From a checkpoint of a small transformer trained on Wikipedia: tied embeddings, a variant of Muon for these matrices.
MLP neurons of a small language model. Each row is named by its layer, matrix (down: output weights) and neuron, and shows model dimensions 298-447. Each number is 500 + 40 x the weight over its row's rms, rounded and kept within 0 to 999. Numbers have three digits each. A neuron's up and down rows have the sign that makes its largest values positive.
A block is one neuron, or neurons of one layer that tend to fire together. After each block is what it responds to, as a language model described it from the Wikipedia text at the highest values.

L7.down60:443500533508513534565505448497553491493466493556504562503487595499464449525504471518549524548505505550538474492442493516457488536547474496473497518477486493438525504564529517486529510496548520505538530506462474466568460500425462511502533543512539493491446497524548516548532438452612581436459444507463558454562502446477496492496515524558488492471551483509479526487550510448494504438487454462516558503497589588535436504473487479487541587568524513511468
L7.down418:533441445378513468451502584547542471501527456469426445460468485507511570470451483457434440557404570552583517535533418542484463573516555532445497505499491554515518519492530509463493454497519522545480556521543513518483470548498486522495478484566518461591577604491511569512494530480510500492512496477575562497526565484571461567440575493465500462481529507503599526495519446423488479490453569461410537470508447509538534497574545512543474474495575496466504
L7.down569:563494509520478553540504375501480553532503555446540566485461531506514562526530418479541549484495526421433530427495478481508505538575419489483456497481472509519568532476464458361524508525549488529532470536566428495480475515506484519515547527478483516483559519534467478536507484440482521436459527518517472553530451424502489435513485518573403563485528491487494563506467483493460551471506519505423532453478502478468503457425567561503498524462493554467509
L7.down837:551523487465553590493504528569400504501557436515513519501512532525518568492449433508509473470499443458536419533484449518506399491478505448416479522455553486516480481484470528482531453510524462525479534417491468459527488487455526556538473527460515419514544536507561482566447542437560470408568525493523521511492484537517467560560527533521510578431514502506464535520521492439528549464498535476508487545503445489511510507568561516532531419457578545543437
Description: Awards and chart peaks. Award in prize names or Awards headings and Peak in music chart tables (Critics' Award, Peak position); weaker on scattered mid-word fragments.

L7.down338:489563467442418494532532508469529575488492492540456528517525604506515526489488434491472499472520482537489460474419533558512485505427491507489574509504505531507503502416480453477519496508482522484516460516470511464567567528475506486499464507544495527525544520547564506518435495453516556492466420502471397410514558466566505564489473465500405523545530558510623520496516561526439553511518540550556495518537485437448498514522542477502586505461392528507457
L7.down822:474490510489529480572493576494513519536467489507518542559536439484570441486507540491512434545565522463503475538507474514515494557509530609599506557519463576489557510513474528480501513457501465510450517539519519537444566554472519579568552488549570492462492516468506431461537446505531525477520484504388373543510521520537530474507488440533463464487503542522484458599535456516513546513528546502482493511452529528512511552508482473515491493530497517503530
L7.down1040:400508557454565491488570471539458506465515548506516412438510498548502490544557537523510494514539455534488521496428515478491473469546472524490520530483456462514512409468498529487528520564506523497522501485456534443519520463511557516478527465473505558495481467506495560480522518484468541544449535572473551529502492469524532548554485530502496557409519494556480476454462462498506490447564502455509527525403484460556514539466420501496438625483495509511488
L7.down1096:468530537450504444463454406488554540482521484561494541534468473524536441511486611492518505539442549543545541485552477499506501420432573491572556571443433549527535496525493539538557527445522548460468468512516490440456530482553496571458473511512464499464474555493561470523491527492453557538565464470519464540491520584510490426533483559504512516521540474494515545530469512456488500500536535507490501497434558432496499548421420528501423527456530401510561
Description: Word-start fragments. Opening pieces of words split into several tokens, or a bare space before the word, e.g. Cor(onavirus), Def(ining), Off(icers), c-or-(ruption).

L11.down82:496496515523536470476499531524492443440414503515485549468504502483463497444527464509530503462519494505490464440476498476525496489461549521488437465487528456499477525499440505558414551535528549523487533485500470507476409468531577490512539484418504497520491483532492456473515481514456476540504481379490515506529478505544496507552469486486531537446426516491392548465490442449448469431524437486499564463480509465477451457464510413569481441496587517542499
L11.down87:563498515495577518477468446474432477496500525517456535497481538522605476570519535483475497460504490492466475551537464521525545469497459489521592519522493519483476470491491471393498538502568546528499510492475517523564612515490472426478504510532419515467474537486525491560430463515486461419495456534545480545395496484448453484452464516451532519494587463496522518483590490420447501517492496498506512457510566508539493527485490413493524467487456518495531
L11.down90:406493508477523468488488531524532513464484514518480531453546455469454477537478533533538571501444448562442537467419601553503455547482504461529533529479559523542486593538419542542489546474476496432499452505558513485506455487489457474436534431477457459552453474530480541498508512495532544502529472525524527559464489553494543520477426435454459517522491469547516570432524459492544488505465486440483529505509481510541552546456557495530540500432544501463543
L11.down119:523503515505557562543527596537459550504491513470473528497489437445531508511467486436527500544493430526567568532542479497495542425557548533438466443504489546513458447519479458544503493484471516440516542548548562445498439537454456537504523506492427472498456507536430530506460494474520487509516502525459514472535533518429525502492572516461492472524528501506541468475479522475526528421521499567515457525477461512478434471508522450530411448506497487503533
L11.down123:533518517407482454481512435455550475470486532461564487379476470519474491496454470568495496556473565470541549491496535512461550471463457509500495457453448523508487534450565491549503476537488451492510441488506546478458492522464446479507394488545441507518501520499433466553531498470487492492510465443432437511526490501514382540471547583602561501536546474569470433512456585519484499461517534468579545457520526534510461494463440458508528459550510516516509
L11.down276:501476474533587479485518545566557504520557464526425526475465473437452488602516528474553443528505520495534525485583509450508491511568540525462512520456492491501541514612522470451433490551514463435533504490361449543489536450486551487494491497484474482501506460476442471496548498467526600524554491523467501546412502439509513546524432484553440494583509501445428485490515472477529496494491454527469508554519534498523442524482521452585500521496501478457576
L11.down286:546533485440506560525524488495476515502511472508462486515505516473475469515414546530449540517536482493437503559517460535595463466476444507567418469472542540443537434520534553513517532533539477489495538514582469476486496481438450589538533498490535483502502525609490472578424538480511464500538447532463462453519543541462484468562556498452479482492567482553537529559506510464492558523473560527502542477500498533458505491517454477491408478477471551537499
L11.down465:545513445516445430475521488528545524500511499525518543487486547544568543467523497518504510545568531430554532498479494544473526518439470516525549555585545520467549555557515446553519531493525517508502476510471539528505487454558539544606421491470518496549519395519496493527441463489486485546544520484465512517520483527499549523489559535482480496524440500547586469497552550566548453502548522450477491424554538488489537570511533529501560465554507526460516
L11.down571:469500457525491504487463432553492509498472495519505524456529514498483424482530559464572477444530430465473573502541460503488521562451531471500523485491470538523496500528467515494494482487550500439516508431478485501503513508619507476475538502470539499537483466494434460596544511508440533469521532483469507520495499487447505500541583528459472489533489486479528440494477469506487474458481567498443490451517519487518540510524573467493390556426447466479572
L11.down632:543527509472535566533508482473474458581509537515464503472464562550505519552567464497519502508517453474430535452531516501437520489481485536507514463489512526485465513464434499506507452460494486483531430507477477489451509505437493486498539599526510531493436503495531519485536562472545476565545533453536519515459513519546527541490501495530481487485520531449497521523428467513459494487612551466511507477591559492453433459588432479532535473490477502468427
L11.down730:565460461442565424455520501475490580490515509466496490497491533436480543514464488513502450527459482592507585497435563491546570505529463465515456530448490455444480427516465549487493492504514543464468512522514436558401502487507573451493528487434546567552478407471566464568511494466491528474467451545540510460412494540528493471431542467567487532492547503462486484511631541464511490483508472567531472414500463528551516552464497532523497489505471482522454
L11.down750:498523575483492526477608536610555481507491541389482482463549508494417552511490501508523548532497475494576479569488567498546462543489471494479425511569467524451524483568502538506444495469480498598499530488437509473483504583474465507470535486439479550553472554445472551506481484455482448480486483505538453521542498530448451470461451557489521500554465551560543524505499546496540525456479529489524536492463490477498521438514519531474451373435445514426541
L11.down759:472542493509510532471518500585545504474487420462494450512537488459432511511516568475465478524463503494560499462509458494535531456520485523556481475524548550513475421531570516442429505535427512542470527503473466532573421514550536502501515437490455488499519537478427470414524494475436466483506506506547390528452502467590459566550510491449495497499550479464485452486502508531474571490498480386543536483544494427495580460530486448452582500495466499597528
L11.down884:427496623487465539469454574550548489461506470413491467516550502492501558529556468508546424562499436504417524477522546474547444468554567509500462547403510521523493538476534513467464492530493475480471498487426516478450520534519439546481514522491492465474536454468526512464506532491495508486571485477519479456445542489509536478504503525444563511458552504515467439530529437515508557537510532485467577489479440424543546467524446461501491528537509581484509
L11.down1022:560483540464433484496449507433452506555490517457538484457461543520562513443498493490523483501535510521516512520443472504473524504489400542519451461483505510536494480481551457478483512458513551516541505465503569505444544492561483502457550478473500541441516514545512513497508424554526513516472518446459505529526526524457507484406502473529487531555514446533481507503471525530506513466501562528520509523481444483512416455509510530474476462459518523482596
L11.down1158:499476551512549505525458527586531491429453528498539444537526491453458532462495487480491451537463495456490405532487491481515529438449532487566444570462573462561470500477477504504532531476460471487473503465545502498500518506494522497540481506479547577507457578423492492478455494460446441492555507477519563476540450489477501491547471561539456474440433388427442525533450529454481499499553422481505475470430501452528446507515458499488515523523513485530503
Description: Word-initial fragments. Opening sub-word pieces of longer words split into tokens, mostly sp, f, vers, wind, as in sp(ectatorship), f(usion), vers(atility), wind(ow); occasionally short whole words like a or more.

L8.down454:400536550466449425550423499501509584513468527527486564562512533547615477522432428493495480459499522564486531469565484455505511521525484453433518473476506520456420517487531476560470467458506508486464486548477486445506511441453446611488500480517502523509461442541471524494536423517534480475497519474458539504388503454477517514485468488499503514496527538476456502500469450493488508581455522385486472489474462514484497571642501529470571510507513460536474
Description: Sentence-initial subject pronouns. Pronoun subjects like It, it, He, they starting a new sentence or clause after a period or "and", usually followed by was/is.

L11.down73:534477478463491488514563503503506486556493511446484449436518486532456511509530509446462473474562481520469480537530541476463507472601502431491569504497529498517493497550485591484467535490439517471580486475452485526407525484516544444498485453460441473538449529567508503524566470425581504506479472490479511523485464463567503425526497542476489538516489482509505494485525474511553489551512464514529471580552469427509496486485452514412495565499500440458426
L11.down213:469468569456488517484505589501492584406582482481510484472442547522539496547504509491397553464490419521468613478510524465502547484506488481468496482614456411575490525550521542538522501435478522488541537533515499495477491526560570473526529440407490456547554544491435490548472552486519494489544487569611572438513492504460491527525533555523483519573518539497460495537541504523494545480412493476557501524472539414477457545500516417552475463438388551524464
L11.down245:500497520515487488469526522536500453556538475472458477415537472575501460532472570467510435507518489508487534520521463525481487496488471560498480584502547391564469523445489544536514451564535471515469504557466420495498564445507433470482484457434498498438469560521458485387508553505515517438534499585476518458512533420511456481521479473464527536523504492496525504398472482482479475536483466462593554564572471510510437498482505517471529503507433580484393
L11.down257:486537495529506436522536482545524507489490467461477476487424501461549475512514540504514529355549478491470489516532524542506483535527471533425543571457510452566465553526527503536489555516516560560467473528515501523535476524566447475463526478450529468504499511501506519528526571500481515478496540483468553554546566511492487467451499453470434550468506508470595515516468473482484500504394538456539474470554494463541487406501523488582472505527526491492469
L11.down323:514495439422489455532502483507461528518486469485422477515495523468495452458400533505598546528460465516502469524546479521525464459479564556509422541457455493522451494524500496505487507500504497471487478558451513460510449491535518482486437395449493554485517452529500469612497488482503484475467456554538568452469563463451502549541459539449445482516437501477532545484440533528495496541538519482470540439516491552465544489464511439596467447470483566458546
L11.down428:484517491447499470554526586514512507441561475512558580532469497567470429561458476567469441565559570475530492533515539512484497488387538446521472470499475552558514452516470558506456508492522450562531440475526555437521462463511457439438506510504401486476511482546511499590532495556535484478567500528511430458485534549527489482529482510512513479453446457477445509572499534492507540450547570517493487538481540503550527484488496533488462485527521503520473
L11.down532:573561484492446475557466452514472500445500512522485478494533501497501516508442511504555492474501485547492493518558532530510535551564506520499498540530529523488558483499536540570515490551476445487434492505456491525506524491523501549402503490521500458461521562422471520476550520602565529416569467469457522512480509551574543501469528475533482408521420493504497526487492600513456478564529441503505468538529403474433481534567492520538497447520434553504477
L11.down608:471425578507498538413496528523489474534504492471481538532476511535491444489521465504482507528479491505484447515475473476469523487533465501431479435497443516538501515557471460505522487501495436514508453408504567486538496517491508484535499496467479484566514441480537503541529549524564425560479452556478468529560525481539555569442567505467499486507548460492525468511533546478471490466528579477516515482465562524559449537483562429527512503417499496430500
L11.down633:516454516489480560483501492488467481452589565534532558536515476517511497578487507523536478547542487441530512552511511500422489495472461455495545507457431507503460515523532473529489575502447523553587529512511518470469522551466515558512521582596541412472440535540489553506520542515523477526483527502508511447521513463498506484528493515523549520520505414468582495490489505450463526543505559479564517545555537464492508543487476478497534505431500482485487
L11.down697:416553522540498536485544530472520532511540516521504543413535491490497483471473504479536533558472458500494490438512442505482482491536445455564482415485536451550476489520500564547501423481500513505511443518511556480561489502531479479534548490559466530491513513524484492547489458524542512496521465476446500484429548487556521526465490542506475450487478521617546530502461482488479477491498487515485469463510570455494533567497432449573502518433507532500552
L11.down924:565446526558473471473447494504447464496591569481479505525517502497495426487491513480486545456500512501528504503453541449509500491521508597533432481483559537398535434507499503445468536479442519451427505474471514517507484512504516459534458471480548484511451505436483526463458432404480518552516598517532536513493518477583468472536477454530505503537543418438469546491484467575461520535567541520546565491526524470519532490450526511505471570506535501444541
L11.down932:509572539523507495562498482584574528458543489509483502453524600486554422431540448455493508491503510597453502529586471477473490525532564461487480470548521519504452515515520509460552477507511460504580435495497553542595603498492518504456448503465497439437530529476482552445517471500520523520542464544565518484474504543561441509485521510386495498538529518485594528521492540465429459510475481485543561549404504580525487591501536519513541531516502485501554
L11.down1006:507509513435462520489468449543484519400445524549455427501492496535416502505462568498518437516474515499516535553540443495468537518606477494471503476528425468482476526458533536531511566530501521486501480439527540408445544499500522481527458506509487444467491468463535496519496501418485511550475532533505472506451469491433492472551471582461424530489475512488462528466504516509500478477543549537523501482489587502461541481442496525537500444544445462542432
L11.down1062:431490472517420483477533502432485523555446593508529474496484466457523473524473504489493502486509466525511550521485481516509501470524529520504509515489483512437474521543560503501503568362514438529498574522529469521479523552486501478461489442513436499490478509504461493451483498595521460510530612512637493505516548508432500541448443501428426501574481510489567479526479411483503553531554468510538472555522486479444550536526508529480494495503433452492530
L11.down1092:504499550553501497534500522481583524501461522473479531475541527474494457576453506491492498542502438475498529519524470481478532519527463451559396524513550506521424512567521545519553481420564547520491521468495503583418504486444471427534545533534469499537443556558466516479418523530498522561533492500518455552511427492502524541508519480582497485501459461453602520471496542506567459489506494502428450511534496468513509530524525436558523524471514518503522
L11.down1155:450578428391554473501479506429497416561484497531499477529464545500455494430480476459463557472493495474517509491566488472505476538485502485477483518551480425487536548517502541561437496521492487453465506480461517461586544496557556525505502549476470487510548505510495546560506474472480458469534502543525457545465529491536587506530474509482506479523489500464457538503465471485573540534530486515471461545488534551437507482524534556521485452543524538577487
Description: Word-initial fragment tokens. Short opening pieces of longer words split into several tokens, mostly after function words, such as w(ounded), f(ought), app(lied), ext(ended).

L7.down30:525513539524459454482484448429553468478482579549498575494539490515489530495500450485493475445498474434455506460482517570527519447526490452556511493601501521509519556518519456481417479512518568590465456418532587449513469420539448437472560471470538503517515458489499485517477517559521488545448450477498548520474530510515500520506500541573579514467468586481489484580476505481511482546497520483497517483494461509500444496532491465489488443558480527505443
L7.down443:478499456450467513518422472488577503583534502561457480483507557494499544481500440488522488526537479514505488507492526490511467515458444548560509522454517523536548513534478485470517487533477379549429483538477604517559491491513528509525491493525506481482516554465529463474541570416506556451499510455429524423504439561488436535465477473615561613539510544602538512498489493427389480500461551544512536522496484508501481449445488436571536518538467529494563
L7.down1099:562479523565468505429509516424508537472440484477476508458429424522543509543537425446488453558547455496517447464446424429459487487529510508453450480502546520434447502494439493504516503477510504548463483510476369531466560545477520479488501509476550490520444469496426535534496464392509548510494523539468512514555527484483408526537535473477454487442468542497482563508510574523442544495522450529512546483475518512410481482555468419511605507422438520470515
L7.down1210:430522496507508513465492498505485440556599517498546530471510475524491494545490519435473534500458514465521467475493487525497475473453498498481496543463572479549490575519507530491533471439499469551490492446488504539635524504513482472553518440471526487423535582500533546565435508455531477500465568474498498497471474517529500466476504562519571480486482461503495526494524554493491513493515449507542480471546528503449431508486545444478544512450457518489489
Description: Adjective-forming suffix pieces. Word-final suffix pieces that complete an adjective inside a multi-token word, mostly descriptive ones before a noun, such as rock-y, con-ical, corrug-ated, semicirc-ular.

L11.down6:478448494556487454513551483494496498421447513506522511484476516458458518577571492514464509485457558594534459490574549518517477549507459486432542460490552452413509439487524490496535509457508513539547479476490618546483491464491525495521452467483495571515507452447554444567478484542434461509549523489497508579480495501458524494552513511491558499485536505515479425528580385462531459483533526488483464555525533455563523508447475537526570504506522532433467
L11.down57:504511537485530434533473465537505507450564511431473511499486491447539547462547504465545494479478529467514545442460446508441447498535505550457536486474506545484501437527514540479564492464503505526505542531453535546495466515480536464452485421523532491568456462457548410482590518439444528461503492509568582559523514586489499494521526471502476520544491573446413488490458496442492454529555490483498526545432496570476519546531543494506552534461444446515524
L11.down112:412460510501506518502517483470550513466515487523513551477489512493551501491504528516482494542535533576479568452507380469517623454530551533438479425464527494540503506429537509532490500508541511452490460530509488497557544553447501489504483564557446554453467494481430524474486483512508504545562492529395606544539496482435588565562481512427432519569487520437466500490487527524460521480505533482485570445489483514484472499552494513492482487547516472517518
L11.down115:519424515484499448445489459557536462505455511470474521510469433504514520510559504482440509524462431505446538450459495512515495490517513543475450459490438464481522509562438547477470510569540481534442468595527486534506482482510430521481573500445494525518559458468440453467547495443477546533503555430513532544609496548512513516557509518477463454516464507532438448519555486456484530481501511507460531482508397669532496495472535481508575498477508471492479
L11.down145:523542519480547527481521523478518473489550464482456569549468443516434515512475488560498561559520468482531456492506516546558451508505549478495464504488530523545493479511508473475463431469542527413536502469509539573578487425525501468546504507521569464536443512498420463522553460510546464520535531454474448493480519458461484497497448470501537514438525576486507530514462525489607454507539507556510401490489548394505489541542518484473482466443538607511478
L11.down243:542553513498490534512567492509458572565564527469402484477501451535537499532488534534537491479548427435515565472501534483471469553513584583494468516517593468521471473482441524569472510541466435483540488424537541502478508491562559511573444458576504480521493519515516515446494481485465467514514437581516574461504487444410494477599498460486468459542442499499543568422407527489507447509515491506530455528516555475413498501504501433491524495506517568465524
L11.down262:426439485564506454493505449545494426498552504499515503489505468539510507474549471495439521485512484587531487457521488481477505511505503505474526486423495496451439558455441476463492569531571472551509512465498496470437503487501460517548538487514462539566482467503576464464515451483495503568476472438393418516490515475491530530449522491569527529508475599433430541487493461467506481513480469461466545459399538580492447534488480482462499474509500528481502
L11.down366:502439578509509442481582486525461476430469480481471418405516492625507452514501503490437500524487496494498549507494509472489491543502478519508552455417476526543384540493464527450451553482491434563510486535476502514479466515527490495544506503452537448482506484491500487433472479451508490507441429462470497529550449473505522507478497483533487443522504567451483456447543461543441489480478473500498512506477539535576558485481529558495496519465453579469470
L11.down421:496440482515556509481506501459528448415519475487427554424497472497552541476518477505436401523456436456522558524570514449457508466467536464509494549456483588468487426426470535470469500497507561485497509516496464545491475539457507429521493495541461548455496452549485533511445498491472543444480498455548498502453508505456459454481468498464430510478500548535498493479558543535439495502467564573492550530470532483453514583495539495558544458506486521513450
L11.down529:568483464556440476491492486475522551515527454521528510483501539444498492577493499492517461582477603474489536519520443429436533480518546541502548440473480531520513466478490521503517477500496518521450506425473455469470497505578458533474504506482558469412521482533502493564503504465391467458484460495518543514494450479444489455519479399529444500504453455514551460479489482529546457471491493489473422465472510480535442583431539527512510506508562482560525
L11.down680:504521434531504560532566476498482502574566455468542381494497540476530452500482546401551483471505505420534485576482433486552459501522519479519466508496501424548458461530473443511519478471434485487506452484434508490445547459547508523519513571494476407495458505542530466470487462506542444530488524487466529537493482473557513447508488551568496472466536459548604504501544484450571452521553532408508565500516511521461542523472487471488525583492481517483508
L11.down742:439536510550504447516507529483472499464464481466441499518485470523525518423511459520478511515477458528449433521469476526548502465432481528537556505568505567495515453485471450480460438462526470448526536507447582531549469441524531474557463536516498484530537558562439477583494510473489493446545509544566441534558427469528510496517489540554479483524498539495500506486480540450444503478570430502602476528538619424525502515521471532551507502506562607464451
L11.down783:541484493515443544497469501514597505481544523546479491483457501446509528475473497524483447461493571535558532435506444512514506491520492442440519489440566445484544516550534452441480568440532501535477548492506518507489479484500478557466521493494519542503502517531494532529526469528567510575499441470465532451480511510365506496541486534499582530477507570387522498502484494448464517491461461517483534528518477527517425498417480491544572499461501492490496
L11.down893:503451466506525538482585499495489513511447486470470495452559458491527515507511536514477525499488516506438571559494473458456470478479407459426536463524470496447492522559538479511439478515485466486484443535452516467525455489491488480466509505478475516476521499555472482491465496508545502544481401581483492530427497403501466487539482480558496480499508474506529533409503481545498520535488485548545497461518531465435527567478516504492493501482479478476517
L11.down1017:486480502622561455505476496517536537448485512472550488451520533560545568498495517503536479437479510523503521409501482510516477481465460486500487492459538504489476474540551507485576479456543500499546522506478490461471485500443509513520431480506548502542443468479557451429489408563464509487500519574501584491529446458501497528515517477516478491506534566423383515495466534539444503575486566488476531521466531471536426519602493472464497496553487495515502
L11.down1140:466474504457449473440452502540490605523503489488432526473530511462573489525517561557527441439512537504581534463489463410477572474492537513488463517539480483524537496573559523530510503430514492514496421540579481499492557505528433476546513503515526507463544575494462474467496477427634488436420503532480529469451453506453475518477527456479450539517491527467468528457472473574565486473499536518505495475601465440511518502527402466466485491554508490464500
Description: Subject-closing punctuation before verb. Commas or dashes that close an appositive or modifier after a sentence subject, right before its main verb, e.g. "Gbèdo, a mother of two, faced", "in the 1930s, is".

L7.down355:481509559551532565430467453526496396487468470471555452534480476483512589506461503499460511504571446502526473536487475474494535515498498538480449453468597462484491524485491555427547470543462471536441488526482477466564529479451545475488428495439521499516538494484497494489456508490544530488488510526483610514526522458478515507526525536449515579505507604537439601452565454523397483525510500513549495457481443435535464539555462455526539492549473532502501
L7.down532:530458535461535468417513571478511508467504428441501451502529500520476483442497502505510480507550530475531464518510520537492476462480493474449510534478431511506528545398501529535490554382479498483501552534504498537475535464461496570473521500535534471502533502506472544540500487437547590605479455628503534509536496474484457499529455505470529506482465570506541550535453537484496483538459485448571526497576544493458497564489510471497498490525479485504422
L7.down774:460397487532476548453480533442567514495460519533525484578493460443515553534488499481463438483503616569556486479448592437435456501472550508454474481488538501467528425562430553553487540501450473549492460518546474470522521509473477486498483536460478493503440521523497526497467444562505549541452538498456511560499494518493520475477498495539552497506520525514495501511598518494571500497514514481471503503541528490520498454523527406506467617491538502494474
L7.down1138:522518595533485475493548511504488467529455549444461478541434521477522495487468506530480513497479488475547526489525471483520486591477527546560431526595513562504496463507518489495495492471441456518492530484495529457522487514474532539490498487550506493444443403478502453516501516478479489447425492544471516483416556530530549494526556459522433497520548496413425489475498518420465480447500522566516559477562574493535516481456599526521549518489499446495546
Description: Comma after noun phrases. Commas, often fused to a word's last piece, that close an opening name, place, date or phrase before the main clause continues, e.g. "Gasly,", "In December 2002,", "Australia,".

L8.down571:540605537525487475444498464521509471553495505475484521512490499524504513568495534488502493452477519469508438507467495451433467561522437506487480467500474540519553596470437444492496554482510509571466518504501488546539489503550532499408486467484511439521457394500446484494535473499520492497434509510497575570525536495505504515557505470490534512558485495530474489503511545478512473540586560435523512454514507549554534509566487500530549573490493431501504
Description: Word-completing final subword. The closing subword piece of a word split into several tokens, especially building materials like terracott-a, cl-ay, concre-te, fibergl-as.

L11.down12:544526528447557529509560517491448463515543459528481489497478510434506519450497468490498526494501449504489467535531482572522438496483525461437464468437531499461396510421444448536490506477479508553483495532607394508525441545540538496472573478491453455476479558561580552527461455472479485472516525535544464507518601506458498462506565487565414516418547473430520469521527521489548569537526443492473490483535477504465527487489472573541473479523590517464533
L11.down29:476471538495548485495507544518574507483498553469492583535471453442526471485485456480509481486536485487561494514498485514542451492476528517461561466521477522422419557522495519517428530540494531525493465473533480519437422490512494574530501593423467493488513419484441499487509547548514519476490480464502538584531547507452405559452506481532442493501559510499520541467411495510569514453456474478518492482571528579545512507559495533505539511483447471453416
L11.down222:495474478542448470455495457545523478509503476395521457521508499472523473489519509485477507499539523468518492502479472530547460514535447424551504503521552493463474528504509509477464535508455561438504520499473464512562519465521523482558482466467473523519492483514505471554523532484544592542523487494544502507478452506493536451479466590535528496478552550489414434528561535475451493485520490562471573475446542518558556503504514537526520555410583459452562
L11.down238:524469533544554478469403453494496496511474558517473465525532520469464461502495438583454510488492428544505536510471442415547496453532462477512496544486538552477482498593455470507508489517492494510462504494448529441466493520457475489502531450419500534441446495554574538490553511494486450434447487524475501501501438479390457502503536508456548596491504500479484499520522540461531361468485475539494568523467401494505520495533516516472457562556430550485516
L11.down266:523534442503532521582470431505471457455440507519525537477480447474510484507505536526525552469533484541504517543456483477508407563420481453504529501550552436504415474482541525506446508493525464498502548542529513472492593480447552500512444502506510501490483515526506454528503550504600484541472461564553519511608424544436476453516525506493447544524519552506547509475610531514492493449507580579422497568463527502501440404518461457454470577572530517517425
L11.down307:592431483528480420462519449499499533393496497535504467515523494505436463497535442465515461508481487537467509498503511498447473469470515478495480485499575486538474569486517526483478519507499545538485507552475454512518464442488479424536532468579535514474497559495508475483528401520542454531446484565523532455471446451481455474514570520591454484515529507470470512485459557529526540492470435537515439456446509515522531396516462566522453540538498475440476
L11.down326:462592476494518514567468457512474513470511560515502457509457547458537474472511561546453479568468588519552489494476495514514515512507511592556432500482495471496512583525446526472470466465469451477501540480518531502448546445461500576524492578477516429555554477439519512505537555478524527443410504496531550548450561562547474519499488510522507534544492485439456474488507500517456539493508502513457528529466436519505502494522506486514541484572487576425493
L11.down433:559440481504492476380549517480487462497512536511498518548551517465500449479421451496492584474528487518494528507506534537483445533504522424491472440550476486503473461489581555538478505472545550479566555468523441469458466467511535486529487537556481538586498532459564550477584529512529500490537496487541512432487466483481440552509505479532403517539544524453560551496511478499428503470466476469538405471452528460535516528515519469511481427476499473468547
L11.down509:458527466481505508484497417566501482523487468494523483545548475536499474509560507498545554455510582487502536532480529518556499450526411440508509417508475528490553450507524479535520557502473458545548513512463509499444488469425469453477478458485524589499522477511500469527454493518478481550433532467504493419505537496503520527541408507470522552611531541527529478488472509447482486478501591508447491416506481499516462525427492538479506417495510520519549
L11.down514:501541520522569494471507565585544415469504478481516509478523478505473532531551514514520520458473535450472499471462455534493554500521570466499511522443462468551551487543394460456482522472493491497462502457503466517465471501455522485517523420530518434486523569477494485494485530539498524472469533508458508520527583546491540496468468459473511463520414513462450484507535530405557421474456479510597502459456507582463450508525509422462475563541477518481451
L11.down712:577486476503546518485465494564508548470572472483514473555434444456485501443469449460551520480519508496436504518544526493480468517498428470507453439394499528547545533517518517487510498533480476507516490495475510486509562468436536448469501530472462544447525494503477477486566517532547475498556564540505522456450480485539444529466552507526499513594513495479549566467480479431464481356537512485487530481473552478465497499509430470405526610578441530594459
L11.down799:524555534548485514478477442459510522484459446526532463472480504482492504444499521463504522488509555571535485491495538468521535586471483492469484444516541503520394519496494458447467463517494456479504495474507497578543511499580455481575553539427504448557475534497516577543462464457495529478541505511475460489500484505487475513473559499545488527501435422537469452479418461541481497572452501527490512493426515475455564478437544527437557497522391566448488
L11.down1012:490560438505518472569508519527555445521524445528551498432561485482528532488448463581564498530470441572528471496482494518536488429456441529512519512432553447472511523454491526444484481480512518541493537544491469528508483547550523519442545514495506480444563552513515448498486542512534453457509433535540430555522533588480504447476461535458449515550559469476439525493511521505506506461416530493397438450553482512450503450499490436498440474517571521497466
L11.down1093:487536534430460459515569513557398534512558595485495522477538459450545473459496532503513474511495535515505464535514544554437451481534475486469429510466491520535501491540456483449491474468545523466442471560538467537506531514456420485521575543450500478510516543563439486504546608493512545443531394444486524563535463482496488473409544470539534500516447423472499533563511451566492494481471503502510455504567509436540459435493468537440487478502428511457425
L11.down1195:431490552487503435441546508472468537557494540502589539467500520551451506506528449483489517512454418547456493493483564490471441499519512608482478406499517546519530547479520478419500478543589392514424443568591590493526460506488427517487489500521512527536507485468455516493473488446509469535557496535470498578532498610557505556468452515543522507542525487489534518502477528437504503505492416444515514438564486515499539534515459543528456473459470500549523
L11.down1215:506434463498443522497452534475553496532500544466486625508533442523550538539468494490465534446546515454459531522463511515541469490478505523493524414573496484467518509539512533538489498453432496514505507503472566482485498525507486546488406440487462488434418472425551534461491454599510454510445460444473477488579442428455519597512516521421491548497538459550524489573445444492440481506523448463495518479519534523522584560517571484447530484499539474500473
Description: Critic-to-publication links. Mainly "of"/"from" between a reviewer's name and their outlet in reception sections (Mason of AllMusic); weaker on pieces of publication, award or organization names (Stanley Cup, Newtype) and table cells.